From a checkpoint of a small transformer trained on Wikipedia: vocabulary 16384.
MLP neurons of a small language model. Each row is named by its layer, matrix (down: output weights) and neuron, and shows model dimensions 400-495. Each number is 500 + 25 x the weight over its row's rms, rounded and kept within 0 to 999. Numbers have three digits each.
After each neuron's rows, "raises" lists the tokens whose logits its output raises most directly, leaving later layers aside.

L5.down820:525501474471508545504546479455522505510506498545561519451523487454501493498476489464503504489492510481497463507488543481493545478531530500515518500470485489481507508510517530474470511525508482475509495478499529443493508467533470533467461527512510485520538469479479501493462492486506474484
raises: "25", "24", "23", "0", "30"

L7.down650:448475505474511488517471528455479479497536499475435519487468511512538493456519485479486473502515481510493527509491466439553545499512535476503480473523526498514463501428522464469520497512497501467487485540535464498482495472504508474538509529489468444491475523515518509538494506549521467539
raises: "G", "T", "CA", "ST", "TC"

L7.down1360:511457540537466523500489491479528541534482464480494517512541518498544501444499511478463535472473516524486470474516474502508464513510490488497473481493475514528472526443533463484472505517507524496457514484498488461510444502483486510539531491509480488488516543503527471517492506519508461556
raises: "atory", "ators", "ator", "ation of the", "ative"

L7.down97:469508519476499476523461512514496506525526514498490452512496505492463506476485542519494476470493472538466544528471490492466508476526476517492497529490511512524505482541517517501470489470495511531489511533493485481566517499497480506512538469460484511512444537507521544552475511510489490504
raises: "ise", "ally", "ues", "ards", "ison"

L7.down1589:454510512504500525507495475499528466485551482542506486526511514430498542489552477543465524512482527569460520498490499502522460524478490524515494531541507480480483484486488493513484502512486497516462487518490479468449470474479517496504535504487528501519479460481516541523526491473484470468
raises: "hed", "ably", "ally", "til", "qual"

L7.down1687:475507519477506487519512442486522508455494474499484494540474527477474473474459519470518497462491464452520505532473525530499519488483458510491507484520491532549503450539515523544493515481520477531502566515523504482509515555504547519490513492516526543557474458545494521525504459501493539477
raises: "es for", "es | ", "es |", "es from", "es"

L7.down864:513483466476523498510536523489504497500497472499510516517489505508468485500499524496490480522518515494524487427512475507471476490479497519463504496466480511536486521450520486533474470510513553509498509480509487486479509479535501431473474476479462509465513516486482482501506502503544530496
raises: " an", " the b", " a s", " a b", " a m"

L7.down1388:516496517506472482495457462497512491478502557494533500522499493525522496487498499487485484527529538484491543484464520536492479514490551508485486537536494534536533474501490501515522528536480482501493484477531467507542477494539510479494478505507507518464447493501492534443507526511524475508
raises: " Carlos", " Anthony", " Juan", " Ian", " Michael"